From a checkpoint of a small transformer trained on Wikipedia: width 768, 6 heads of 96.
MLP neurons of a small language model. Each row is named by its layer, matrix (up: input weights) and neuron, and shows model dimensions 96-287. Each number is 128 + 32 x the weight over its row's rms, rounded and kept within 0 to 255. Numbers have three digits each.
After each neuron's rows, "fires in" lists the words (lower case) most often at its 100 highest values on Wikipedia text that the model never trained on.

L4.up2936:157121115165187102117137105127148142134077148203144134106145112169119066191106163130193137171171154098136194109122113110189103119088099143104148148136125112162063132111136150099141135108131139129105080091156118182123124143105115162123186145168050100127150122136122124121124148130148192073141107161127033124161100168156181111164100062132118093077123092132135115130144159142170134176086132100146116151152097069132120077102170177123161088092171129094131143163167120099109125123162148137127091159077117166101097102180168123104102159087105111110124167149153138152154128097107125146
fires in: "a", "of", "an", "that"

L4.up2390:176146141192129137106219199209136121111174146146150129137108170153155134105130123134121141165090113127147110160196128149153086079116097125135104163090132076048087142121109106155069110134096093141160165080147146106173134142135190143099137099145119137106129181106170104135077160134140172147107210082103127159171137113114103147154153126091069125113129128119135113103180160098071131115139122186115126115153173075136124080104159204120143137106145135136168137144149115136167161186139193139092090104155142196154128108131129123113171136149165133080138101190118149112118157150128143072
fires in: "are", "was", "his", "by", "is", "he"

L4.up529:199173112119051149155138140111145152127104067145152122102136171148162067091092123224124110101124131130115094121153084126076145116129170138105120121113087103154162112113147147151120132128125128169154127123106124171142062135078084147136068137165139131072138122135123127185074102156137128071132118113096088135081161151135143094148099124071048181171172115059119100151060082074078145092132104186120153144078163081149096099097088186134152148106184178104092183144068152134162164136128043171156124075135093147112160108144154086142153107104116123079102123099147100099151116165137137098
fires in: "was", "became", "were", "is"

L4.up2748:073116089093164126077065134127149114152102145148120136147151159096107156125145162115156152097157103061056119137108110180128091117054182096158188182109203169121131107113102121114180146147133114119119148142170144149124119117114144117166093137131147186146159160104181165211129046103110188123168156151144125127145171205159186143112117151115090158141093123101181152091112148129171150075147054072146168114031147117076088099135141138140101141144116088127149113152133139182132107152157092086142153091098122146109104055131133145149111129124106176064140106119129130142131162109104064102
fires in: "by", "as", "from", "between", "years"

L4.up1728:152143121098129163134141067170135167141142160141120113141140141168121149095157155167165125081091122093117160218171105102143117104135127144114134127121126138081056101145108140087147103125198181134115098130137123177102150092087198095174046123105120184135130099129166080171136095183151149117129156127144114182186113150127150103152125129120084126145105140128215172133140118141113128148133122152083162100124219132141149124092119147114167112177179105110132091147157108148155207175131149118125094087121092169137138093156118169127180113135055104084145112127086112152162079172171161117
fires in: "which", "name", "this"

L4.up1260:142139120183153095085135129121152111140083087072091084119093136146115144172119081113112117063147148124146173127155134173104091000065122146125111101119160086097091119108115094093173198135116147140125080137157117124097111102098090086195074141141106145096068178095199081168138106145118117126134124121094106153130133110165123069190121095114081162142162132099189080123096112094148121119139159118091218134152107122148163154082071123155180110188119143160075154142093130098108104150158128122077077087162119152133140118116179127186093161122113120142064099126106064116121055111121139134
fires in: "the", "a", "on", "in", "for"

L4.up570:129116078092111122180149140143202153132146137168065125170127141109098081128151048144100136125175151159143129109133145139115113122128143177144124125165106135147134124071128126137181153161137201168141120138159136126142103122082140127144153096074111146083093140144137167153087046164158112119170183086136098126137140149177135169105146121089151104120167112103159085160105133134159117123120104074118075139111048141077153098117150126137133114093129159172114107140095139161113079124091090089103142173110119114070113122172135094145130163141146140133125109158154145167094044120133179139
fires in: "the", "us", "uk"

L4.up1631:133144087142103149143084149183086061083118127088131096108114159143116109181123175123093126123142143144173142181185114121115178124093113191127126129156164125104179121166149117157132137114155126114082077103086146089118141152112105108153103210158110146121066146163139190194108117135124131153083117109118043063162055103113118136152159139093090111114149107086135161065126195120087103105115140112073109111095170088106150145123154088093169117133180111094134087159101157129195054103139147175108118147090117157102136139085169149070111165107172110099142089064115185095100111165129128095
fires in: "that", "0", "for", "is"

L4.up2388:170116134194137130160175118150143075084117126132091081116082131109104125126125166158121086129129163097202155146176140139083088103179144112096126174097178121139141186164088114152078130138161106098132083113074118104137196113095127088158131127137093131086090094096118107151148190134148133199116092134154103148138165148129102130095185129090132102158126075139151107106127176136138097105160141105060165105159149135164139118077140131169144147077071130123045182116150150153101156106130193132096154131048157127111156148128187108096173210175081107175091092168149106121098082105095165087
fires in: "the", "from"

L4.up2450:119113112076145131134133105157088081114092156082097068148145184113112145122154145080136106089165152191136134147075113116188125092154147089057155120095165087112167119203191152054089131136128030127098101151127084060143166124083098117126090061145141099074106093134118193155113111132053156141186131094113156117179079150153161111166139085135069120137152120136127088071157142094112099114123171060099107125147151118168122165147127128117116123138113129128166145152112145090097138134115185176127153129136200131092080156100150172111095103065128053116048155124149165145142098133117128083
fires in: "to", "of"

L4.up677:120145095174144096116066236040040066090135143153137092126096093146159179137156136122165118194111119136122088192180120157116180099105215163119105106104178156126113084146161132152034150101162102069127172184162108141084101093093112129125127146131156101127170178169163074124177157137150130171164123162126151129124138174107167073104113167169088096152142120193123177116090131094111124121135114109164133101181163075178103152125149141159142099148146123105080101087099109163078169202112106135117115079178111120136139144141100128116099107166133099105109123156164135169164114151192093102
fires in: "as", "a", "an", "used", "not"

L4.up992:143160133070082110155123144170108129073145044092092116088172096123123074107109140201121120049168163153099137173177113081108139134114210184171161150150142073118109141129079124116099129111147082094120091093118165178136127133117122126131156125172108139129139123167167036130111072110123159094179144106127169154180120059129115078156100143126110132167128053158082111131122164105066133109104127181157179121101165103141213141094133114136092147115168102154118142117136105100122127168176079179137148101096145098107154120127121103157174195225118132129093104108101121133179094199176110145
fires in: "was", "is", "being", "been", "became", "were"

L4.up957:168098138105118148097112176100123133184171179152111119113108192149084165114101087100092168131089125120146083101153121103168062112217175193108141144134108158070081101073113083142131115103107125126142140136125114096163104107142112082121081170097141061117158149134146131144121138135163134108159130127124053128143186133120192094105092058150141039116136135138165102137156140130124158118184095160078164177156146156100092158109112112096165120090077077128013166085090159128113105066060062079140152150173155121064107180127143077116136117175127134164136133078139142158132096143138118146
fires in: "the", "a"

L4.up1388:113144118078142122123144125141156171147195117083095136099156127150136152120070100138096143132129132139099127085173120138178153127113159188198095098116125122164159140129096119138122174079118154174061121139151132131102159093155103099077125124068095119081115100155126156106169148124128085110150093118120098114116125095194186142142165122155179053099190162146178143167118162099092154097156174124098185158137090183105188164134073194104115139136083119095093080141065129114139182128130061132150152125191151084149128161141139087107077122123157113133117127153101149131124110166145137097
fires in: "it", "and", "around", "one"

L4.up2162:206129098102107083141155140096157104137179091107092115143091133157101183128131112104097073130101121107172126124142162114133127083159109140083126147135153088129095136130109083177190153142149119133088165107141180090111100029116057159133169122097124106161143121171135127122163165138130158173080147108140109094126112122112138154174169096145108098130120126135159140144101224076126195127157146138134124167159164130133087156156094168142119167171133115107096140088104059101131145129177147054119126095174160133102129165123146125130142123158154139085160178125146164169072059154136205196
fires in: "and", "for"

L4.up2343:081167117166156168137148080166150107105066157142099182158116101120141188115154124094179127128172116153137177176097093128123119134153114182148083125096154149130085112144142123147154174184138118147171144148124155092105148123056121162143094114137128118123070131148104087085169123104099167087148128091124135112139134143151145112126155139111152154101148067186162152111136165117192150125112075185091082049142110102089114106091138144145160087141166102100113220171166146103111102172104130142094118094105155142135110161116086145147162158143152071101186131163146083144121097181116136073
fires in: "by", "vladimirescu", "with"

L4.up1060:074130128126178126152140100157103121114125142133123155153134106145138041197128134091079090131128092113068150077089110080125106107132085098095129187092108129158050101069053132125175094125152171094083120115148147150129149149115057152158083151112093071125154097095087060106110166126161125146056128130130162088118119144106196146160084090144153153092096159156172135170092103116155125118152161078121093114129125161167109164118137126176108118148098101166092096126091134118139074126111075168116124062122121116126165088156149162179127194110134154142164101107127099175104174102117065101
fires in: "of", "the", "early", "until"

L4.up374:169128118126110095106133132079097097119062136124136124126094154122087163120110176175166072141150177106151088095141087102137117108165134133095158123096111082141143186179103143112127201070138067098106150179112090156137085097128147136160115122122126067110149141084129130098162162126146180086161081121173122157115124098177134082175121141138129151116132091224108124149145083113113116149126173110095174145094107121102146114032155130139109138132148041137166113141150155093109141126083121087149160113119132102129115139142138047150106116165100153136137155162111134130097098158123157112
fires in: "to", "is", "a", "with", "their"

L4.up135:080101042117093159195091157121122165171170145099090117113165115145173155140094140097079096104158126126129183165176136147115120087073127142127051163062108130164147094131147076094183177141137085150159099153164069168093104102087131161181110174134106095172138154076139152119122166062117128110116147117146185102136159085184139100167151093090139152105156149107107095181095123138156121098155132076130107159094166102071112080106109141183085110139158114098078149112082123142161106134158113177116074069083120124110170109149140119167126172133140181139144116085118081096161072102162137100
fires in: "that", "one", "each", "this"

L4.up2332:146149121107074139143069189063110101180126074160135179124127183132129123169127135189055141211143180090145089068149069094103070134126147079082168115136099090110200201122083113135086132176132069141115085126187068068132136110143096088146153083098127110158089163138161142110105159121104100133173098169076088098186195137129171115115137056083137129127121124107131088154153136145057127095124136134179133173149118173084105133172130075187121179122117184136150076136115119154085194088094100151111130110106117114093163147108113051136144156158102147169127137171122123131146111128143151094
fires in: "and", "or", "over", "the"

L4.up3012:122145119078118172118137254093158092091143126172123102132085176133110188171135146165137099071133116167142111108090125146126063126123150144100116126129154131096118101141174150058053113129154064122123078139122159114100142115135141155077200164154131134138129094124111157151136110101144139097102123129078094132134130134095075048201115151088094118108159126113129099136117102140085105124111122142099127137097200095174137102147127120187103157137167136095166073128113156142115151149163128148134023145201113127130117104125150076104092164073112108118100133093188138145152132116086098087
fires in: "the", "of", "and", "with", "set"

L4.up705:144084058122112178139142157124095167146105082088140155134127113112110137219130070147101110172107112152130096190099180109148040143109219115139127162121183090163101082080094135108159152095165154133105136187143154097102124134099160163137171148143104156107104143147107099192141094078146110118069143093133134130109137166132114126156150132115072113145121133155161177103058181105111124113086112120112114120165100124046111094139123133169141103132124146129163084109115135218192143062150106106132162148161139135104049156088071119151216119119129113084094149122137123214122114194162127097
fires in: "and", "the"

L4.up2707:128115105166156109079110113153082116092124096157121119133154150114139121121141161144152166172158166119095108092121077136153083123123127131119117123113152144112173144175157112152173047126157133185187120123139159099140120162128079139145154134159081073114149145134138139143144130191141146107158119111093091167194167085146100073132123105081106108149076117154115200130090167123163119110163075132160073093139170120154150157168136115097094138112172146152130168134115122070101164178123092121192185130172133116086109163136144136101148126109149065038088133157148187162131122102085190128
fires in: "were", "was", "to", "he"

L4.up2394:146159133096084089079189137120095183074088144131101145120077110106131104095116138177097089145177144141126100119150123090135155115043106158138112137104060109035124150121083148076145137155109123224095155096135157157136125105109203168128132117086109189181125091109150114159189133077159148115129083134136129038156111129159092081176151128054110093099129145101130111103124154080174118151130116149074126117057078115133197144117164190169109183073122060131166078109094130104083162114111117165130115098124160210154125114124049116118148145131116109050072066180152102132168159140153142141
fires in: "of", "on", "started"

L4.up2492:156117142123088116107106160148105092169133084137119157111111161143104135157139141165107132073189137129160134131195087125110102101074131110092116108099120145104114160144111131135095086069177139101118104084181109156145142144081159126106153135102107075053125078130144083141200122111159140154118068117150062150096112168096137107119133115140117081149127050167095124160120144134125154130188103160164150129122116028130116091112134088118193141102134114100126191113139125121126111160127142169154091137165127127148065154153120114155138113180107128114081153119123075156177129147142174127
fires in: "a", "by", "the", "an"

L4.up829:190154055111101106181144146069103152137173175174127065142116165114136188078153161171097086094088083092144097175092192079099057122171107164115100159092097114155156133152135094099092167167108057102095100104161099090104163135134141111129127147168181096157096147137163141139123157134075096095098147127071121139171145140111127200173138122132184096094165099076143106080144112116132195105168166107087163170106149062144107061073146172114141138099133129092119164110194113099125149129153179183118087151131182187128123148109148097136188228115146164147144111147161071173117157137106105119
fires in: "to", "no", "as"

L4.up297:152085077138150130183113168148150134128152076126086160154182105158117120146106076099092112146167139070138092103079095154077088128137136146106140140141152150127062126078138125154154082089108158105125097134141123107163159132127137179102157189088149102101151163146121057117128169097143167188129153152154121145173135126131167130128091105079172068105145160143078087167144124100142159162157120151164102130115140119089155073105093098128152102127147085145064132115174094136103142094136123077113141171138167147080138122135112106107192102108185091114108158138132186162133121117143154190
fires in: "and", "or", "then", "made"

L4.up477:109113115148069098055199189133109108130111082076055134158095097170104167150126123133128111153121080063103075171094112149117119168110121108113097084145130113143158057133154112075154096080121097090154086076105105090126166081111165116149123132165135083122135099114119177165140132136100129141211156179155126139111135102145165065130127107154122146157144095080115138098136132079112143208173133117152124127120164101133132101107084148097143086100139114096050140065115093139135108106178117112116106112081106168095064163136140061052207102081118083167112149090135104140144113160122137125
fires in: "was", "is", "to", "a", "also"

L4.up324:182159087053118142190122156170076142064095133082160104159121147085131205088193116156083079105080098078147116085095161108125125125139183105109135162101199121083151149172118086091142133110146158149123153152109157133132109106083088088150137069110129160155093122176214129100121136133164184047100123110124141151070181106090084146172170162153086134128105148145140154151145178128068081117114164139083142118071129157100176105094115187140137105114116104157145121108166141092112128071134185137087191099115122137160121117055135138142139088179090101137149177174143144159099050160128160129
fires in: "the"

L4.up2918:153152121106162097115151092088101127109105132145178162133102145156170152120114152158178166128138151199146175112098115147160109102130089229118139103136162126087160142179146145190054153140084076137131193108165079163162141140125104125147158143099113167107148131160113190093138190155123112115196125092059102167235165159143087108122153187097141093145093109157125161115121154127152159128125148162171204089167112063095112146118100132147111172184186161169159116151079121092140156155171130072120122119134151167105099108156154147134101141149116109138085123130127100102118112121091126120
fires in: "to", "in", "before", "with"

L4.up952:148125092065097200134186161142114080099117139135097097134080158161116101178119146139129116053090109152101151135119123102105111134147146065112153132101157130075132067125169112103093149131136109102129106142095122146108134147078096104160133147077139126101140087197079141110133123118218177129156104163169090119100131141102127068146183108133135066096103138109134087079117176124092091127132152135131135073136185104170155149125083158141151085145166124132098160077066137144115051100123133186149105158110092127143117128087161097133145149198100127166165167070118103167099112212147104118
fires in: "the", "to"

L4.up710:138171123111118147153112140107171140137087084138146157115121202154151139130145073200127148148114158070135096193134077116094084131116138088122146113133098169148151138137154137160123120078104105165104109079108066077080082109100088119126093191103075136137047083122102099133175154096113162079064063172187085102110152121124173148111165130157091113151063160105142062131178104086083147133143106111158125109133101133197229131044120145162150088121146111075099192158208105119093099105136175096090124079179125082157098164136112150067137105123108129190106145087117118138130092131123148166
fires in: "his", "would", "have", "be", "her", "to"

L4.up234:123103104182117107110130146127138074134177115142125119145128113100140119092116092121117095107160122076084129155118119118114166136062137137186093144144141152090054115072122115141138143099143129181165120173089100146138137136140165141167118043157145040105153153097154094147114144100158172089055116072168138069135107093122136079153129137174106165169130117157141090180135071156148119171140175086087078108148177108122138128081142161142091088161110083085092111091180096110149131144144162170088098073170170157132107074153115178129104104118166122080119096124146140101200116162158100086
fires in: "to", "his", "her", "their", "for", "zodiac"

L4.up7:114104137063169138169127110143144125164155128094145187194122144155095116093107111163141154107192137098116137064108085111098097111137113165134119142165125117114120118117122127098136181161143123104127111082134130111149168168086122108154120135145107069126124123108171114149096124138093164117139133142144143174136132128092094136128149148149138074185156147114155141114182113124131181125184104127173137138056185125156152131165145091087129096105196128151148136111103153106159101153148146096157097155141139110103122175131174171111149216091119134168096106075114144173137117116048171093
fires in: "he", "she", "before", "from", "later"

L4.up2983:207111138169113157160142163126171069145119151177128112142134129103148138143151121143120079079143151148099132120120104091109119133109075119156115136131104168133135151167126090143091148171173101181148129190097102152116186087133106149208198170070140135129151100129121087125094164146149182134094129080114109127098176110127069086135100161171131085137116125211177107197126103140154124117131184134143132085148156095118151118147103177204127169086115114064095154113120163103102194184106133115157128116094119096097111153119133160110096134142122159171126135131127137133087161127092099150
fires in: "its", "it", "place", "them", "her"

L4.up2108:127156127072118133147137119151134101152056176134096127198109103118098102079134091194134122095113086142121147225114147051154118136127154096172133123155162114077102093161084146102121139183169167127178206103166125201118131139093106125107076113098146098119106123124113101075103128151136129075055165173111078090136118173129112152171129160101067084110121159153205107088161102148198094103131119197091160106075145114120150094116109162148105121137124105110119155113119134101140180234156103100101123134173122160156161147109097099158124139115121102124104113182131098127165106138165126124
fires in: "a", "the", "s"

L4.up2041:150082136098119137088171183147053167060128049142142104102092134135119099169107186141075123083141108105117137153067144117121104126152158138115144115132123157117156167129160141076175098089111088126124126173145171125125116146121188146157141141178137125116161126175123176151159166208108172120073123106097118167136097120114119065153111174112149073135105096073092141136110132111159153152151171148121178151124117095144134156128124193128084115066126110160162161100114157103104071115080148128051092135155080194141122146148145136101050167161178081086095070058118175164148118173115105145
fires in: "to", "until", "into"

L4.up1706:146104072137093141202130133091146137111059063206042188141155109107143129179133148147094165101126098155090136133182119116115098134149170154145123139132152136115165180143166109128102109111126077123092005170160096087152126116147180122130090120118097110149154125171146111128154131086121146101173096093146053108122162127150150148106155101113101052140183182149117106136116130096115130119168136153153100128107085144115100108085094133133170131151134097116075156087139120123122123080093072096138206075139120149111155097115153071127159135155121151135157146037127178196141091162161175145
fires in: "to", "not", "t", "and", "also", "should"

L4.up306:105106136110148115108125130122154123107168172138130075139151148119154195110091107140083129109116139129150080197053122187104094103183148119123086139109195111145119097126197121077150125135145134127130101167143143081106130128100158170158177118123109078110172171190152148166080123107133113088161155160192116118163124130106095137136144117088084164119145104105141206146121182081143139149177148130153107177109134169125089171129109175141135098177156135125072117068100113143131130108111105124140157094165133192126120103114107047110111161205181086156153078143133111219128119156162158125
fires in: "to", "against", "over", "where", "and", "time"

L4.up1851:140126097149171111104149116132107097202203152107119163126104127110124170125140134149153093112120122135155123220096125137170073140095150135109104113127150153111123094127106105147163146145155164143155123140149097113096201142114148125173116093058140154101149096147158090121125169104068096132135103108125168098117154170075140097155140164134125149143179093103194134096134128114087165130168150101101109119112121096184186079120115123100117072157143112083129124114127071170117163155145135089123107144136143173066131127091131152054123137074164095162071082131106115167106114213082165104
fires in: "who", "it", "had", "with", "having", "which"

L4.up2348:144096106155100132142108143147141134114124108137067164151109118120158012177146162133143115089168153103097137148172085122065156081150160137090163157157099145154084121187142097151114147101133130099140091177154139166098170172089156173209117108128073081176090109107135138160144172062139147136116134078170119061117157169179125146111095086128080143087159143120128092133105095142118116183164085096085097115073112074148174064132137165223128108065142095071111038103052096105085139179116111173099074093115113174149170102136110132101156111147125171178122095111145088147147123147088079072
fires in: "won", "with", "winning", "win", "received", "founded"

L4.up2270:146121124181104128090107182103132132170138101103169132175079161169125162058104176143100116131125188152064067139119099113075127121003136131162147108049087168149125094194142114110109207097131100120131190128183082145182167197149090095115164166089109076108196116074095103102149143165163120130118161094205073130145155128122130140160106150142147110197134113186151139145115134127114134123124115070116103097138120143098098115098125097122123079087163081115135118065140213129141126122152131178108106108112139096102121128130081142149125107113132097090168078156103119171158169189093082134
fires in: "s", "from"

L4.up497:115090111136144131116176118108166126126144160127146099107132105122142131126126117180115154143153110140130166096197117157100101117072120126115091146105078093052144118131099128094106116148162053160119101141153166188096135140115116138127171147090113103175109217089181144182116096108129121113113074132155136137154198083144072111150148129083105133212175055082105127213131146091083150078149143143114152076057191111135118070105110160186121115206148083162111212138123139170101125175162148131098082087171138157135112130132173158106102128092106123135100108124169090123168077091217169124
fires in: "of", "that"

L4.up1191:129030040159180107115127133182156089149132198107163109103107137076141185113109127188151156075083119119130183106151150143135130136129172110014095117161111140116118141163106100170198113146150157058120136083114163155130145119114154090151142137106135135142089159129145185179053140147134124169159110138112050095176170096168099151175185158158113117115153070099147074157090133082134154094157182138102158097141133131092123062187113134176103115163110101151119108111180138137121143167118136179164187110187102171094128142116158153130095093122158076155107148160123098104110113101157167121
fires in: "in", "s", "25", "from", "it"

L4.up249:188149115158120129174063124074090110167169107168123126173062191171139118163159111189139089137158128131114150127142161116118130141134110143174101121179190147115158085089145115188104139098141111152141168083114143084118128163122127122100117062114105099110138148139189112134106122155130128176122181088107037126166124153122172093118108100121087071152111127080153118120133146127121166129080116090167121106143089104090157139057144166075139063102152150147120148186151120128137079171129133087096136091128126203137098130088157158122170161063158104127113116150134145127155124153102126157
fires in: "a", "his", "their", "an", "her"

L4.up545:184203111202145138074110156158116144152160105048160148135094165196136095175128174122138115146206110158094164110152110148107067129135137087141138134120159104158139090122155063110138093123139193128123130087108139203122143144105144135185089069106094095136154128119130143094120168084121089135113114137153196087128131082158095179096073062113099150161216083130177176095107124154141105117164128149063110168083188094081140084129130089087152128131131136062113114120140159140159099207110110152084117105122103159108076112109142120122161143146057176123146103101123115117182136119103146109
fires in: "in", "from", "all", "over", "during"

L4.up692:149123151159059100121141097100135090125123147147130127169085104153116146159106120139173080051113146171116060146121115087132103141049113130109110178069179182149133116127110118087071175184148087191129143103112062108151119098147191072147207150117136099136139117149145164194136075190116120086079167104115107156134103127135091111171087118071153097068162132143135185174157102148178097108144157090135127108071174151090106087120162131118115084127196142065168119175124152111176186201167159166123103146124165160128128092161150099112195143100145180048100091134098066132153142117076147157
fires in: "by", "al", "alanine", "of", "in", "alanyl"

L4.up1111:143153097149136131099130118134109097129155119089128172141171131119154156096143131088051162141121151126120091126082115112157136099096103139134083159136132125102117115128107127153107088128166132145047157120133169117146123112090133180135111112109124086141120085037163142166081116160145102136126141140118140079156172044081072145125092100101109114077130112130135170098109210104104110140081120066116182129079180133138124118092143174115105099098115116132093161168108075146100142135138132050140163133185135140046138104082122147162171132091091116140130163191148125168131135172129165175
fires in: "which", "key", "animator", "stage"

L4.up85:179150106153193110095116132124147142175121205135148123121102144166139162157168117120125109103149124165097105139129124095172067118119152090117096129064137073147234079207099161123149209130143164142172178114143149140168122117143192070093140142162115146104154160093106134139124184138135077151067144077154115110171097111141171133124130094095067178157135103096215119110160162142082137100160118104167178142183164101062112138090142108129144133101149141126126148116147171152090110171102177111150147145144126149120087137102153138097130102186176091135149070161153082096131137086142148109
fires in: "from", "of", "like"

L4.up1486:163070120089116160111117178149100188109152142118118147138125117183129091161147129153108125108139164122110095166111109154118063116118159187113095114141148090141118075105043135119132151094088105114097150099172086147118157099138214126120131139120144158180086167098092103139176144084132118144139165104087143080152169127159091096114152104175094118137105115135108112135122145097134118117106102096165096222091167123122083100115100150178136096132176024168155130088123134183140129123144101112137151139074129142098139124157090064157184190130147106118097128090106147166123142143120133137
fires in: "was", "as", "is", "while"

L4.up33:107164070111117142144126179103157151141141080168159097150128137115162111119140140186146101089119083092118113134132125137099088130158077142102120119196098139148172147161135123162141135112105114148207161137109154147145073104096082110146138149123159059118142100071131121104114081164150185088042113124131095127138094146164139090097128163154083109152120145158141013209171089140079198089181101141105177161114092156134159126076136122128122134082148112121115089086149097137094141094135108146141121084165148146092049158182167117108120137173174158125161166147140111142142109140155146089
fires in: "for", "to", "1", "6", "7", "3"

L4.up302:166167130125107116125155129075156108152132149079151170114114159153158118173155119132157085143131144130120142091180136090070136109158099137077120148115148179126161139185079080099052136111147136153162182086141121125161153138106118095136106149087095082129126088151152120104173083133100118106137084147152082144095219139117138161118125151119139089102192119128140085163135155128105124079147120118040177085141118099103104107107092145105165125140100120113126103181169161145114156160087212146118099058094167139173087149141130121138143142151130105118164163148202115116074128063084129121
fires in: "a", "is", "are", "was", "an"

L4.up1165:163114103131161126098118151163112136158091147114143165146166148166116108198124106114162122109143124156144146099079139141161091163065130086127098111165137162081082129195168108156101046193148118102128122114146162148128115131144125136136150077106117191094134088111116163158097130108141156070134125169180152118112130116136109073142136048123152104153154156165149161106159131119105097189122090196152144132093113074128135072206105139096125167142124109081154110053143135181078163118155135077131141176138123154081068021133104088109141068128111116184076156165125104141181150095130130148
fires in: "of"

L4.up2579:085073094129129092124044151115142107170127174120147118055118098105135177087180127142095180102086120163136116133148120233084135152118115166102075111135128146122091054112197123115119135103148143141104155080140145167102081146115139093119100049111132104144061144121158101156121104114112144136231115087125149192168179159170128108138145181061113147158135142076174110126121138118056118108179080121119177169123095160078142116106133101106141106142148137120097155079130105189102175141154119089162102158167136134125132062138156084095068155131139040137094083103162114132162122106127107127
fires in: "with", "as"

L4.up1172:155095086129121059079081167117103157111138143167103071078105163104158131125171107186153148065157161093082149131150176135101152117086186107117082114063086104097172119065151122134162120162163146137107131158161068143149121151150102094148138042123073127156113119139134148081150120111115124144147178117102093142165125122181132143132092077090112144142166111143139126137099173151112135111095205105154142124201156137108127141122132129143096141117163100092091140147166136100122136143136084151176166130117117117111110111083147112182146094102156126137143117100095163132065096118149079080
fires in: "in", "of", "as", "did", "on"

L4.up131:166099134178163104092127120154126112097181105113085166096125201217107113122146119179135144151104140171122120108170080104135082122104171156160080133089124098120190167130132120070124106129156043106142091068179094110105187149117106135086108164115130100116137089130132113124103117116122120149089150127104098140096100109119090109141116112091080133058168111059154105192055056069093117103165107092080130113180142112130191208082116155131129156084139115108128188173053163090136127154081122121124097080129123111091130127167202137120142143107155136066125129131130129116088113113116172117
fires in: "was", "is", "became", "were", "are"

L4.up1980:188055115203075172122116095171114150103182111104102109158085090086156192106142133170100104086112107163155171168179148126132077169168138149069156147107178198112087090088091103073149108115150129151096139121135093083127112080154110161132107166173124163138142199158101100181153119135112150146182107129203120157144149114119142090131131061108118112124184071135134137172122088114137175096131171135098149130122194181092097139077143123107139157166129129140092126144188142167153157139124101129165131114083203116088102163114155107085171016093091117133154184132162202168145088050200168157
fires in: "that", "who", "highway", "ref"

L4.up2017:132037114114177101171132171105127123098101167153143115115156111121114175194118150091180111100131126136205111098122168177158096152105082085110112136140135113148167154123176155173143202148149138118115092102149073209124158051153090196155113115089105115113117083078099140086121163169094083135137117108075159125126127124134125084159111078129166152099097114112151105185158203133206095135176150081155194158135086107096085136085177091113114143136077113142130136105124149136080128115109149159177105150149165117097106111159191123146043152106138177180107088099143082132102105136103074143
fires in: "of", "from", "the"

L4.up2510:094135120093125110106078134147114046102139137131153120141104169105132144164186152148135155153140131094131117164073174146124119070172124117083107133136150150130129080134162112204041094130182139070103177050098129176122147128136084096109174096114066169111110187196101170128107134116140188118127174072119194073140107162140130150205132105123183173141155126097161089110124143121123164169103127150105159141188142105100123138133116189163105168153113181119127110120140153114135177107142092075158064121219123161127120130168141127159103093150166106160110096016116150166123130110154095101
fires in: "for", "as"